Weights of a small transformer language model: 3 heads of 64.
MLP neurons of a small language model. Each row is named by its layer, matrix (up: input weights; down: output weights) and neuron, and shows model dimensions 32-95. Each number is 50 + 10 x the weight over its row's rms, rounded and kept within 0 to 99.
Before each neuron's rows, "fires on" lists the tokens most often at its 100 highest values on Wikipedia text that the model never trained on; "fires before" lists the tokens most often just after its 100 highest values on Wikipedia text that the model never trained on.

fires on: "\n", " |", "\""
fires before: "|", "|---", "\n", " ", "-"
L2.up324:36 61 29 46 55 69 52 58 56 72 44 37 45 60 52 61 64 65 57 50 42 46 48 50 56 45 35 50 51 48 48 46 76 47 42 55 40 33 56 59 58 59 39 47 59 46 28 47 47 51 39 50 55 48 37 47 46 22 51 63 45 49 49 48
L2.down324:44 32 32 51 50 52 36 55 28 58 66 38 58 33 56 34 52 50 48 61 45 36 57 51 50 63 40 48 43 49 65 43 45 75 58 48 44 51 50 61 40 53 33 45 41 38 49 34 47 48 38 59 53 42 45 49 52 58 43 62 72 38 50 53

fires on: " o", " U", "ain", "ow", "iv"
fires before: "n", "t", "ers", "ed"
L7.up17:53 56 65 42 62 44 42 56 61 47 55 68 45 41 46 48 64 55 58 56 48 46 43 38 47 51 39 66 41 57 36 55 68 65 41 60 48 48 48 34 45 37 65 63 71 52 44 63 51 69 44 45 33 67 56 40 66 44 51 68 53 36 62 52
L7.down17:45 46 57 35 68 36 53 33 43 50 36 39 50 49 39 38 46 37 53 52 48 54 59 43 54 61 40 55 43 54 52 59 58 57 41 58 50 74 52 41 57 50 54 49 58 34 45 60 47 59 48 48 35 46 50 49 58 76 42 30 48 45 60 39

fires on: " e"
fires before: "x", "le", "v", "ac", "as"
L5.up571:59 70 58 46 58 43 53 54 45 57 28 42 54 52 45 63 53 57 35 50 57 43 59 61 55 56 60 52 35 47 51 55 60 49 28 40 52 38 59 55 53 38 52 39 54 48 39 49 43 60 61 40 56 58 37 47 51 42 56 52 38 38 38 45
L5.down571:49 53 58 51 44 54 52 51 48 56 43 44 59 42 50 39 33 48 29 55 45 44 63 44 45 54 51 45 55 60 58 63 50 39 60 48 56 54 61 44 48 57 48 39 51 46 38 49 41 53 51 38 55 41 40 44 61 53 54 52 52 55 40 75

fires on: " o"
fires before: "t", "p", "ut", "ver", "w", "b"
L5.up694:52 63 57 52 71 50 15 54 41 45 37 65 58 33 52 52 76 57 50 51 43 47 48 38 48 64 49 51 24 68 52 62 56 59 45 65 33 39 47 49 45 47 40 49 51 51 48 33 56 52 62 70 59 41 60 45 77 58 60 39 42 46 51 50
L5.down694:50 51 51 48 48 81 54 46 44 73 44 56 55 36 41 36 41 54 42 31 67 41 51 43 38 63 46 57 45 41 54 50 70 57 42 51 26 46 39 39 57 50 49 45 47 77 62 44 43 64 55 45 42 52 51 52 48 66 49 48 61 65 79 55

fires on: "p", "'", " m", " in", "m", "/"
fires before: ",", " (", "m", "\n", ")"
L3.up613:54 41 46 62 45 73 49 59 43 47 50 56 30 46 63 61 22 38 51 46 33 37 49 66 56 43 45 44 65 49 53 35 50 54 51 52 32 75 45 48 44 38 47 57 53 49 57 52 38 60 63 49 43 56 55 39 70 31 47 53 23 51 33 48
L3.down613:62 46 46 60 48 48 41 58 47 42 50 56 45 53 40 49 34 71 58 61 46 39 51 35 40 36 45 41 61 52 51 46 42 64 62 48 42 52 54 55 38 58 75 47 57 49 54 22 47 65 64 50 52 67 74 54 69 41 55 51 54 47 56 38

fires on: " ", " S", ",", "e", "1"
fires before: "2", "1", " ", "ep", "9"
L7.up527:64 42 45 41 61 57 48 35 62 36 62 40 42 36 45 68 46 52 67 53 47 36 69 43 49 32 39 49 71 32 60 47 48 46 51 53 50 54 47 47 43 41 49 63 24 40 55 58 49 51 50 54 47 36 42 42 60 58 49 49 42 50 51 60
L7.down527:49 39 57 59 50 63 67 54 62 48 48 57 39 52 32 55 61 53 59 50 68 41 48 49 59 50 53 62 72 44 58 46 49 43 45 39 59 58 38 54 66 63 32 42 43 41 63 36 56 56 41 45 46 49 52 36 33 62 37 49 44 52 33 32

fires on: "ri"
fires before: "b", "z", "or", "en", "p", "est"
L3.up67:51 60 54 60 48 35 47 42 60 57 58 58 58 53 46 49 39 50 57 54 40 54 47 56 44 37 39 55 39 64 63 59 62 21 58 54 53 41 51 32 53 52 58 49 46 47 39 43 38 45 55 59 63 60 47 45 51 48 44 53 59 45 64 48
L3.down67:42 53 61 35 50 58 46 50 55 43 62 68 44 55 64 52 39 66 34 35 47 61 56 55 60 32 45 41 40 64 50 62 59 49 64 62 51 48 36 40 43 59 52 47 49 43 36 46 28 52 61 50 57 53 39 40 27 53 40 49 61 42 49 46

fires on: "ul"
fires before: "t", "l", "ar", "le"
L5.up605:54 75 42 68 40 33 45 44 51 49 48 51 40 73 46 60 59 58 52 46 52 43 54 48 67 61 44 45 44 48 37 45 63 57 56 48 70 48 58 57 49 48 66 51 45 53 56 53 43 31 36 75 38 39 51 38 54 44 45 44 57 53 52 58
L5.down605:40 55 61 58 51 47 30 39 53 56 46 47 47 67 44 60 64 51 54 36 44 52 52 44 56 60 44 44 48 71 38 57 48 64 45 47 41 53 42 53 35 44 50 50 61 32 51 49 54 32 55 62 39 36 46 53 28 57 46 67 65 41 36 45

fires on: "et", "ot", "est", "ow", "ou", "k"
fires before: "her", "ed", "n", "ab", "ing"
L7.up77:63 41 43 42 41 57 52 41 52 61 50 53 29 59 54 61 47 52 54 68 41 55 54 59 39 44 45 56 61 44 58 58 52 55 37 34 56 38 41 51 39 34 59 54 51 51 50 52 39 41 62 42 43 53 52 69 42 32 55 50 42 29 44 62
L7.down77:35 55 54 45 55 54 44 46 63 29 55 34 52 58 34 50 55 58 48 43 61 50 50 25 39 57 32 67 39 41 56 34 56 64 39 50 54 61 53 43 51 42 66 37 47 27 56 50 44 51 64 29 50 60 64 34 44 65 36 42 48 42 48 53

fires on: "le", "f", "st", "re"
fires before: "ct", "f", "l", "t", "p", "m"
L4.up687:71 62 72 61 60 48 53 51 53 42 52 32 45 47 46 43 53 47 43 43 41 53 48 38 57 56 50 43 51 25 42 73 51 50 53 43 49 40 54 43 49 46 53 57 27 29 62 62 44 62 43 41 38 53 43 49 45 61 44 34 41 45 46 53
L4.down687:32 47 48 48 58 48 48 46 60 77 39 53 59 60 61 50 55 46 52 52 55 39 49 45 49 51 50 58 63 43 73 46 45 60 50 69 53 52 49 63 63 50 52 38 60 52 47 53 42 69 61 44 57 54 59 51 40 53 63 58 37 46 70 50

fires on: "\n", "i", "ab", "ar", " by", "oc"
fires before: "|", "k", "el", "g", "le", " ("
L3.up295:46 50 22 52 74 51 62 45 56 60 46 59 40 42 65 46 62 47 53 46 48 35 62 37 54 50 33 50 48 60 57 53 70 42 28 55 36 47 43 68 31 52 69 49 42 44 23 44 51 52 43 71 46 63 56 31 47 61 58 67 42 61 44 47
L3.down295:44 62 53 32 34 54 43 54 59 66 62 59 63 56 67 26 34 52 57 55 39 37 71 57 49 56 52 42 53 43 74 51 50 40 47 42 43 67 42 45 49 43 36 55 43 38 45 41 47 41 49 53 59 40 46 48 54 50 55 59 60 71 59 43

fires on: "ur", "ir", "ul"
fires before: "r", "t", "c", "l", "s", "ch"
L3.up309:76 51 58 57 30 66 41 55 48 79 34 51 48 55 72 66 55 40 55 55 42 55 47 34 54 64 53 59 48 37 49 43 51 37 28 34 53 47 46 29 65 48 50 37 43 55 52 57 47 42 63 57 47 26 40 31 47 39 51 39 45 45 33 66
L3.down309:58 52 31 60 34 50 44 48 47 58 40 52 25 39 54 41 79 50 53 52 40 65 63 42 40 35 50 47 57 73 18 45 56 57 62 48 58 53 33 48 60 49 41 40 47 55 52 46 42 39 54 56 52 46 38 49 51 55 44 48 56 41 47 52

fires on: "b", "or", "le", "t", "ch", "c"
fires before: "all", "y", "t", "or", " "
L7.up182:60 29 46 38 40 46 53 52 57 51 60 57 40 43 57 43 64 51 30 41 47 35 68 68 35 40 33 55 47 52 60 46 47 38 50 46 54 64 43 56 52 33 31 45 46 36 31 47 53 57 56 54 47 57 68 60 42 33 31 61 22 44 69 73
L7.down182:22 58 60 62 62 51 44 17 58 54 54 52 65 50 27 71 35 68 54 60 57 53 53 42 41 50 54 47 63 50 52 39 41 65 42 42 43 51 36 59 53 54 30 51 46 39 41 53 50 50 60 59 45 45 59 50 52 54 52 44 57 38 48 49

fires on: "il", "is", " c", "u", "en", "i"
fires before: "le", "ent", "d", "al", "ion", "ew"
L7.up796:52 26 58 41 49 39 31 66 43 45 65 62 60 48 48 54 58 51 54 61 48 31 33 58 40 60 35 49 63 33 50 53 57 51 47 31 48 48 35 64 55 45 49 48 48 72 54 61 38 59 40 34 46 48 45 67 40 77 39 48 46 54 54 56
L7.down796:69 49 54 51 48 54 60 50 62 60 30 66 40 56 30 62 52 52 56 43 70 44 63 66 52 67 51 41 38 55 60 56 60 36 36 39 41 49 47 51 52 59 44 48 59 52 51 52 52 40 68 51 55 43 51 38 33 49 49 77 66 41 61 78

fires on: "et", "ro", "us", "ot", "y"
fires before: "w", "h", "s", "in", "p", "at"
L4.up311:52 52 45 50 60 42 60 40 47 30 76 49 51 64 52 57 53 55 51 47 44 35 50 31 50 54 57 57 49 59 55 37 49 36 45 29 40 56 66 49 48 64 40 53 35 61 51 49 43 60 49 55 29 47 56 49 46 48 40 43 52 58 51 47
L4.down311:41 50 38 61 68 52 42 42 47 44 49 43 46 38 59 52 62 42 63 55 51 50 35 52 64 55 40 39 50 64 57 65 57 59 61 62 49 56 40 52 44 52 50 72 54 69 48 59 52 45 65 44 65 43 54 60 58 45 59 32 34 55 43 49

fires on: " ", " m", " p", " c", " in"
fires before: "0", "m", " (", ")", "2", "ill"
L2.up463:49 44 44 60 53 66 41 47 40 34 70 51 38 48 63 48 42 58 48 63 31 46 57 58 52 65 49 59 44 47 45 36 39 63 41 47 50 57 50 64 33 45 52 67 53 40 40 41 37 48 52 61 53 53 66 31 56 40 49 55 37 47 56 45
L2.down463:56 43 52 33 63 45 54 40 69 53 75 35 54 39 56 38 41 41 59 61 45 38 48 63 37 28 24 47 63 75 50 51 51 51 71 55 59 55 46 48 53 53 39 38 44 52 27 42 45 54 65 44 52 60 64 60 44 38 41 38 43 59 37 60

fires on: " o", " b"
fires before: "ut", "ver", "p", "t", "or", "b"
L4.up772:53 54 52 39 53 45 41 48 35 52 63 72 53 47 40 58 49 47 48 49 39 55 35 56 44 47 67 38 46 55 41 51 58 44 53 56 41 56 39 51 43 54 55 58 62 68 67 50 56 57 49 56 47 48 60 60 60 56 46 52 42 46 60 46
L4.down772:38 45 62 37 53 63 54 54 35 68 42 64 44 38 52 57 41 57 51 46 33 38 59 46 50 60 50 61 38 49 28 54 52 69 46 66 51 47 38 39 40 43 68 43 48 56 51 47 44 73 45 42 58 39 58 65 65 67 51 46 42 51 59 56

fires on: "4", "al", "8", "9", "0", "3"
fires before: " |", ")", "9", "°", "8"
L3.up303:58 50 52 48 44 50 69 45 43 60 45 53 47 50 51 62 54 64 43 62 62 55 56 35 68 51 50 55 52 41 58 59 49 58 43 47 47 52 55 36 58 32 45 44 56 50 54 58 50 62 43 60 32 46 36 54 63 40 49 53 36 40 26 56
L3.down303:36 45 43 48 48 79 57 49 49 41 46 47 27 41 45 62 52 60 47 43 50 49 55 50 55 44 51 47 32 39 42 28 55 65 47 60 49 53 55 36 44 56 75 63 59 54 37 56 55 53 69 39 47 46 42 30 38 53 53 49 48 43 50 48

fires on: "9", "0", "ary", " ", "ch", "ber"
fires before: " ", "1", "9", "4"
L4.up770:51 47 35 68 52 49 52 50 49 41 48 58 36 60 57 66 52 44 35 39 43 47 66 61 42 38 50 63 68 39 60 49 48 55 50 42 54 64 65 49 53 50 46 59 40 54 66 45 63 63 46 46 47 37 43 38 56 51 39 45 48 42 30 48
L4.down770:55 46 50 60 29 52 45 47 49 57 59 40 52 46 39 52 45 44 49 58 46 55 53 59 48 50 52 65 44 34 53 53 35 60 57 44 57 46 59 48 41 46 54 47 50 62 44 44 53 48 43 51 48 43 63 50 37 47 51 43 58 40 37 43

fires on: "\n"
fires before: "|", "\n", "-"
L2.up384:20 42 31 60 73 68 47 48 56 44 48 45 40 43 58 54 58 67 47 42 57 49 47 58 51 54 43 41 45 50 52 38 53 39 35 60 41 57 48 59 42 45 55 48 38 56 30 60 44 31 47 51 42 55 54 42 60 32 52 68 43 67 44 51
L2.down384:28 46 33 33 32 60 43 58 67 61 65 51 47 37 67 52 55 57 38 65 45 55 49 50 58 51 50 48 31 42 59 63 65 55 50 54 36 47 55 53 48 34 47 42 33 46 36 48 42 45 37 47 57 53 53 42 65 61 35 68 59 55 51 41

fires on: " e", " c", "ri"
fires before: "x", "le", "ar", "p", "v"
L2.up305:45 70 62 46 67 52 41 36 60 54 27 46 50 56 44 67 47 54 56 63 52 54 44 57 49 55 52 51 45 64 47 69 53 37 62 34 37 53 41 55 54 46 53 49 43 44 58 42 35 54 59 52 48 65 42 52 52 53 50 45 24 35 43 59
L2.down305:53 37 66 31 39 46 46 43 49 47 47 61 21 48 61 46 52 64 44 45 46 57 60 52 44 39 35 42 50 62 62 56 61 45 56 55 65 56 64 50 53 52 48 42 66 52 42 39 53 42 61 49 54 48 53 35 54 52 65 57 45 50 52 64

fires on: " "
fires before: "2", "1", "3", "4"
L3.up399:59 58 46 72 47 54 38 44 57 66 26 48 42 61 38 53 52 40 41 58 30 48 41 41 52 50 52 66 45 31 53 36 54 46 33 45 52 38 57 49 62 45 58 42 31 54 43 39 49 52 45 57 40 42 45 61 51 51 50 47 38 33 65 58
L3.down399:41 42 51 54 49 54 65 55 49 37 62 43 45 54 43 49 47 49 41 51 27 40 41 62 52 59 59 46 54 36 38 44 50 54 49 45 59 65 54 60 68 50 52 40 55 53 42 44 24 48 46 42 72 15 44 48 46 67 42 35 63 61 53 43

fires on: "9", "0", "8", "7", "5", "6"
fires before: ")", "–", " |", ",", " to"
L5.up70:58 37 51 46 43 40 51 47 50 51 30 52 60 44 55 57 51 56 46 42 57 69 65 38 40 37 61 54 65 47 27 41 44 62 43 49 38 55 54 45 36 43 50 69 39 54 44 53 52 42 33 65 58 45 31 33 29 54 47 47 40 52 45 44
L5.down70:64 50 65 44 47 54 38 46 46 38 59 41 51 48 42 40 34 55 48 46 48 51 52 55 60 49 44 46 49 50 59 60 50 57 36 45 58 53 53 33 64 61 56 54 73 70 47 60 59 59 46 39 40 46 58 45 44 42 57 35 47 40 54 44

fires on: "0", "1", "2", "9", "7"
fires before: "1", "0", "2", " to", "4", "9"
L4.up113:66 43 56 34 30 37 44 51 41 68 50 48 57 57 49 52 55 55 52 35 59 30 60 44 61 49 42 46 59 33 51 34 48 65 55 59 29 55 70 45 57 42 51 55 25 56 59 46 59 59 47 53 43 34 36 47 54 56 61 41 45 46 53 49
L4.down113:58 45 62 49 42 65 47 35 63 43 43 45 57 48 42 49 54 47 45 69 47 37 46 64 61 53 58 44 49 36 46 38 35 63 43 56 65 47 34 49 47 52 63 50 46 52 33 37 64 55 35 28 33 50 46 41 37 41 54 53 62 38 35 35

fires on: "r", "re", "st", "ac"
fires before: "t", "ch", "r", "ou", "m", "g"
L3.up495:49 56 53 63 43 49 56 64 44 25 57 38 54 31 67 40 34 53 44 64 62 37 48 53 49 46 51 35 64 25 60 57 50 51 34 43 47 54 45 55 60 49 40 32 42 48 60 54 49 69 45 37 55 47 61 54 44 50 48 48 60 37 41 51
L3.down495:60 36 50 41 54 26 59 49 49 54 49 34 68 38 61 64 50 42 46 55 57 53 23 56 60 43 46 61 39 59 49 30 38 45 62 56 40 58 46 53 46 51 38 45 57 62 50 40 64 55 51 66 59 46 58 51 63 53 57 60 40 29 61 52

fires on: "4", "3", "1", "2", "5"
fires before: " |", ":", ",", ")", "–", "8"
L4.up428:40 52 55 44 50 51 66 39 36 46 58 44 27 67 49 49 49 54 55 65 67 51 48 42 75 43 43 26 45 42 46 37 48 58 67 58 55 27 63 46 63 48 58 57 42 25 48 57 42 60 45 49 60 50 31 44 53 47 50 30 42 64 39 45
L4.down428:34 58 49 41 55 62 59 66 26 45 34 51 47 50 48 52 57 70 40 56 57 46 54 46 64 47 64 48 60 31 25 43 37 55 49 37 46 36 56 70 22 61 51 47 63 64 54 34 51 52 67 51 54 51 44 55 35 42 59 35 62 68 50 38

fires on: "ul"
fires before: "t", "us", "ar", "l", "le", "a"
L2.up776:46 67 52 51 37 51 37 56 56 49 46 42 42 75 44 52 56 57 45 55 51 50 60 48 54 48 37 58 42 38 34 37 46 47 42 31 56 43 57 46 51 44 51 54 47 36 49 46 56 20 41 73 56 48 59 36 45 45 51 47 64 70 55 58
L2.down776:32 56 51 59 29 51 31 49 50 57 49 46 36 58 40 43 46 38 52 30 58 49 60 35 54 51 58 47 59 50 30 52 51 52 42 50 59 48 61 54 44 61 41 58 52 37 53 28 65 32 45 60 54 36 45 37 57 47 38 49 76 52 46 43

fires on: " o", " O", "s", "ow", " pro"
fires before: "p", "ver", "t", "n", "b", "ut"
L7.up169:47 59 54 40 67 71 32 43 65 74 40 53 66 48 56 37 61 48 35 44 48 33 56 45 53 50 45 36 31 48 35 68 50 40 43 53 54 61 46 41 62 66 49 68 71 48 70 37 47 68 65 64 41 53 58 64 38 54 61 56 56 51 54 53
L7.down169:43 43 50 44 63 51 50 49 42 66 49 58 50 48 56 56 60 33 54 60 61 48 48 58 46 47 53 62 42 51 52 18 45 60 47 43 33 42 45 41 48 62 75 26 63 56 51 35 45 50 53 51 52 59 57 32 63 48 58 34 35 67 56 37

fires on: "\n"
fires before: "\n"
L2.up347:39 52 31 33 64 59 60 38 58 49 52 59 27 46 57 53 73 52 55 42 65 31 50 42 50 61 42 47 55 57 51 49 46 75 33 63 32 67 57 60 58 50 54 59 43 43 35 54 48 37 37 73 49 39 42 47 51 46 57 60 44 48 54 55
L2.down347:26 34 40 49 44 55 67 44 44 41 67 64 45 24 50 62 72 60 55 58 35 63 64 58 56 57 57 47 38 47 60 46 53 46 39 50 46 56 45 61 62 55 63 44 46 60 44 54 50 48 44 61 36 60 50 44 74 63 42 58 55 43 41 56

fires on: "ag", "en", "n", "ed", "st", "d"
fires before: "u", "ch", "n", "ec", " in", "on"
L7.up25:58 64 43 58 60 59 50 57 54 42 49 47 46 78 55 31 58 54 48 66 43 56 53 42 44 39 30 36 37 59 48 72 63 58 52 71 44 59 39 43 59 63 47 36 48 58 39 28 44 54 52 53 39 55 50 56 46 44 51 51 58 43 46 52
L7.down25:35 39 44 57 54 38 60 60 52 38 48 62 61 53 46 56 62 41 33 60 27 53 47 46 38 36 63 54 50 43 74 63 52 54 42 51 69 58 70 37 59 44 43 39 64 59 53 43 44 70 54 47 49 57 44 34 45 41 51 39 60 54 55 38

fires on: "h", "il", "en", "art"
fires before: "n", "le", "in", "a", "'"
L3.up470:66 49 37 51 55 60 57 54 47 50 63 60 58 65 44 37 52 43 56 49 70 28 46 43 47 44 38 45 51 32 51 48 37 63 40 40 49 63 56 61 46 42 35 48 43 37 58 29 43 52 40 45 43 58 46 65 65 53 46 49 51 52 50 56
L3.down470:52 59 58 50 36 37 37 56 61 54 50 45 50 48 46 54 48 52 47 40 61 63 44 53 55 48 37 57 50 68 42 47 54 42 37 50 50 22 41 36 42 40 27 62 52 70 69 53 47 46 43 49 58 41 59 57 42 45 40 49 65 60 58 60

fires on: "–", " ", " ("
fires before: "1", "2", "P", "b", "="
L2.up850:70 61 52 69 46 49 58 46 43 67 35 31 43 61 42 53 24 39 44 47 71 60 44 49 57 53 56 66 41 48 41 39 51 29 46 30 60 58 53 44 45 60 51 59 58 43 52 48 52 61 55 49 48 48 27 39 53 50 54 22 26 46 49 42
L2.down850:55 39 51 26 49 46 45 47 49 53 66 53 50 60 35 40 43 50 34 44 50 42 64 32 67 66 64 66 52 56 42 36 50 80 51 46 48 31 56 39 38 50 36 62 36 47 47 53 50 72 51 42 46 63 56 51 58 54 43 66 75 39 55 46

fires on: " |"
fires before: " ", "\n", " W"
L2.up838:48 48 36 49 48 47 40 49 43 58 46 48 42 61 46 58 66 65 53 53 59 46 37 41 45 50 33 52 50 50 49 58 33 49 38 60 34 64 39 41 59 48 61 53 22 58 47 54 56 59 50 52 60 49 49 61 53 40 52 50 38 46 58 52
L2.down838:44 44 49 50 46 63 55 54 43 33 48 57 47 55 41 54 40 45 35 58 49 60 61 43 44 59 43 71 36 48 54 51 54 46 61 69 47 57 55 60 38 22 33 43 21 48 46 41 52 48 47 52 52 54 59 52 55 55 55 53 49 24 62 54

fires on: "ber", "ep", "ig", "ay", "ud", "ic"
fires before: "t", "g", "ub", "y", "r", "n"
L4.up118:44 48 55 49 44 54 76 50 35 66 53 75 63 64 30 70 44 44 72 44 56 47 33 68 44 49 36 53 65 55 46 44 56 38 65 50 59 58 52 48 42 54 57 51 46 46 49 69 39 45 50 55 55 53 53 45 46 33 52 47 44 60 55 56
L4.down118:36 69 56 42 34 29 37 54 65 48 50 37 63 41 55 65 49 49 62 49 52 40 40 56 44 53 73 43 52 52 22 44 57 50 43 37 45 51 48 51 57 68 59 43 41 32 54 42 55 40 61 37 74 46 71 62 50 40 49 41 53 59 48 55

fires on: " "
fires before: "2", "1", " |", "3", "4", "Y"
L2.up658:63 65 62 75 44 54 50 46 48 51 31 36 40 63 38 57 66 36 52 50 41 50 42 46 35 71 48 67 52 45 46 23 45 39 36 42 53 55 53 49 58 45 56 45 41 58 51 41 47 50 64 52 43 52 54 43 60 43 52 50 30 57 60 57
L2.down658:39 46 54 56 55 39 71 56 56 47 51 49 39 53 46 53 62 47 39 42 45 42 44 55 56 76 62 55 62 33 42 37 49 57 58 36 50 46 43 52 57 46 56 57 50 53 60 55 43 56 37 51 58 26 40 58 54 65 48 53 39 65 45 44

fires on: "==", " ", "===", "1", "9", " ("
fires before: "\n", "9", "=", "1", "b"
L4.up760:46 64 49 72 46 38 58 42 35 55 43 32 49 43 51 58 34 46 44 41 57 62 53 53 40 45 73 47 42 48 68 24 60 46 37 50 58 57 60 56 44 49 49 53 33 40 57 45 29 51 57 55 47 51 47 38 53 67 54 35 46 44 54 53
L4.down760:54 55 57 56 41 54 54 61 50 46 54 50 52 41 47 60 64 42 54 49 49 51 54 67 53 38 69 57 47 45 37 48 36 69 67 46 44 54 49 41 39 59 47 53 47 41 57 43 45 53 70 47 72 38 46 47 34 33 46 59 62 39 57 35

fires on: "\n"
fires before: "\n", "-"
L3.up623:55 49 32 43 54 71 47 55 69 59 47 48 40 35 53 69 53 53 54 41 54 25 43 42 58 46 31 49 33 56 40 43 53 51 31 47 34 49 39 48 32 48 59 64 45 49 36 67 63 37 47 58 38 51 54 58 51 53 39 69 29 57 60 45
L3.down623:34 58 38 28 42 67 36 51 57 61 71 71 59 51 51 42 68 37 50 55 41 61 40 51 46 65 60 60 52 49 57 53 65 42 49 47 39 68 34 40 48 49 55 47 37 51 62 50 41 39 40 56 67 60 58 54 62 62 50 42 68 53 40 42

fires on: "il", "igh", "est", " b", "r"
fires before: "m", "t", "u", "ut"
L5.up309:47 34 57 56 61 48 49 55 50 62 67 37 51 54 40 42 44 31 31 36 38 59 33 58 57 40 55 60 33 65 45 66 52 61 49 32 57 59 55 56 56 45 45 70 48 59 76 52 50 56 53 44 50 42 45 49 35 48 62 43 45 49 39 38
L5.down309:57 61 51 39 43 53 49 48 36 39 37 64 47 53 46 48 54 53 56 61 41 33 49 67 50 43 43 42 46 51 57 46 51 68 57 58 41 31 35 58 64 52 46 46 57 45 52 44 42 64 53 70 39 53 55 51 70 43 40 35 47 53 58 29

fires on: "i", "ist", "ar", "ab"
fires before: "k", "b", "ri", "o", " of", "or"
L4.up735:39 50 50 36 52 43 62 47 46 65 66 56 53 51 68 56 41 46 54 61 46 57 56 48 61 47 44 50 46 68 68 39 51 59 41 34 67 39 35 56 45 60 59 60 50 41 35 36 49 32 52 54 49 50 54 40 40 44 51 52 56 68 56 42
L4.down735:59 54 53 45 50 49 49 43 66 52 45 48 52 54 72 38 62 37 62 57 50 46 54 52 38 40 54 42 47 52 39 44 61 41 56 45 45 61 43 54 50 26 52 44 45 59 43 45 34 37 54 49 42 40 36 47 59 37 45 62 37 64 46 41

fires on: "ber", "b", "ep", "'", "at"
fires before: " ", "t", "r", "ut"
L3.up45:62 60 59 42 47 55 68 40 51 43 35 52 54 64 46 59 39 55 46 39 64 42 54 70 40 59 43 51 38 47 52 53 47 27 64 62 49 57 52 42 52 49 57 32 43 43 43 70 71 54 40 49 32 41 62 27 57 46 62 57 33 48 43 54
L3.down45:48 27 71 50 48 70 54 50 39 48 34 49 59 53 57 73 45 43 55 59 39 51 49 59 54 43 42 40 54 34 39 51 57 48 57 41 47 56 47 39 54 50 74 65 47 45 60 47 51 29 61 47 63 52 66 60 44 34 64 61 54 41 49 49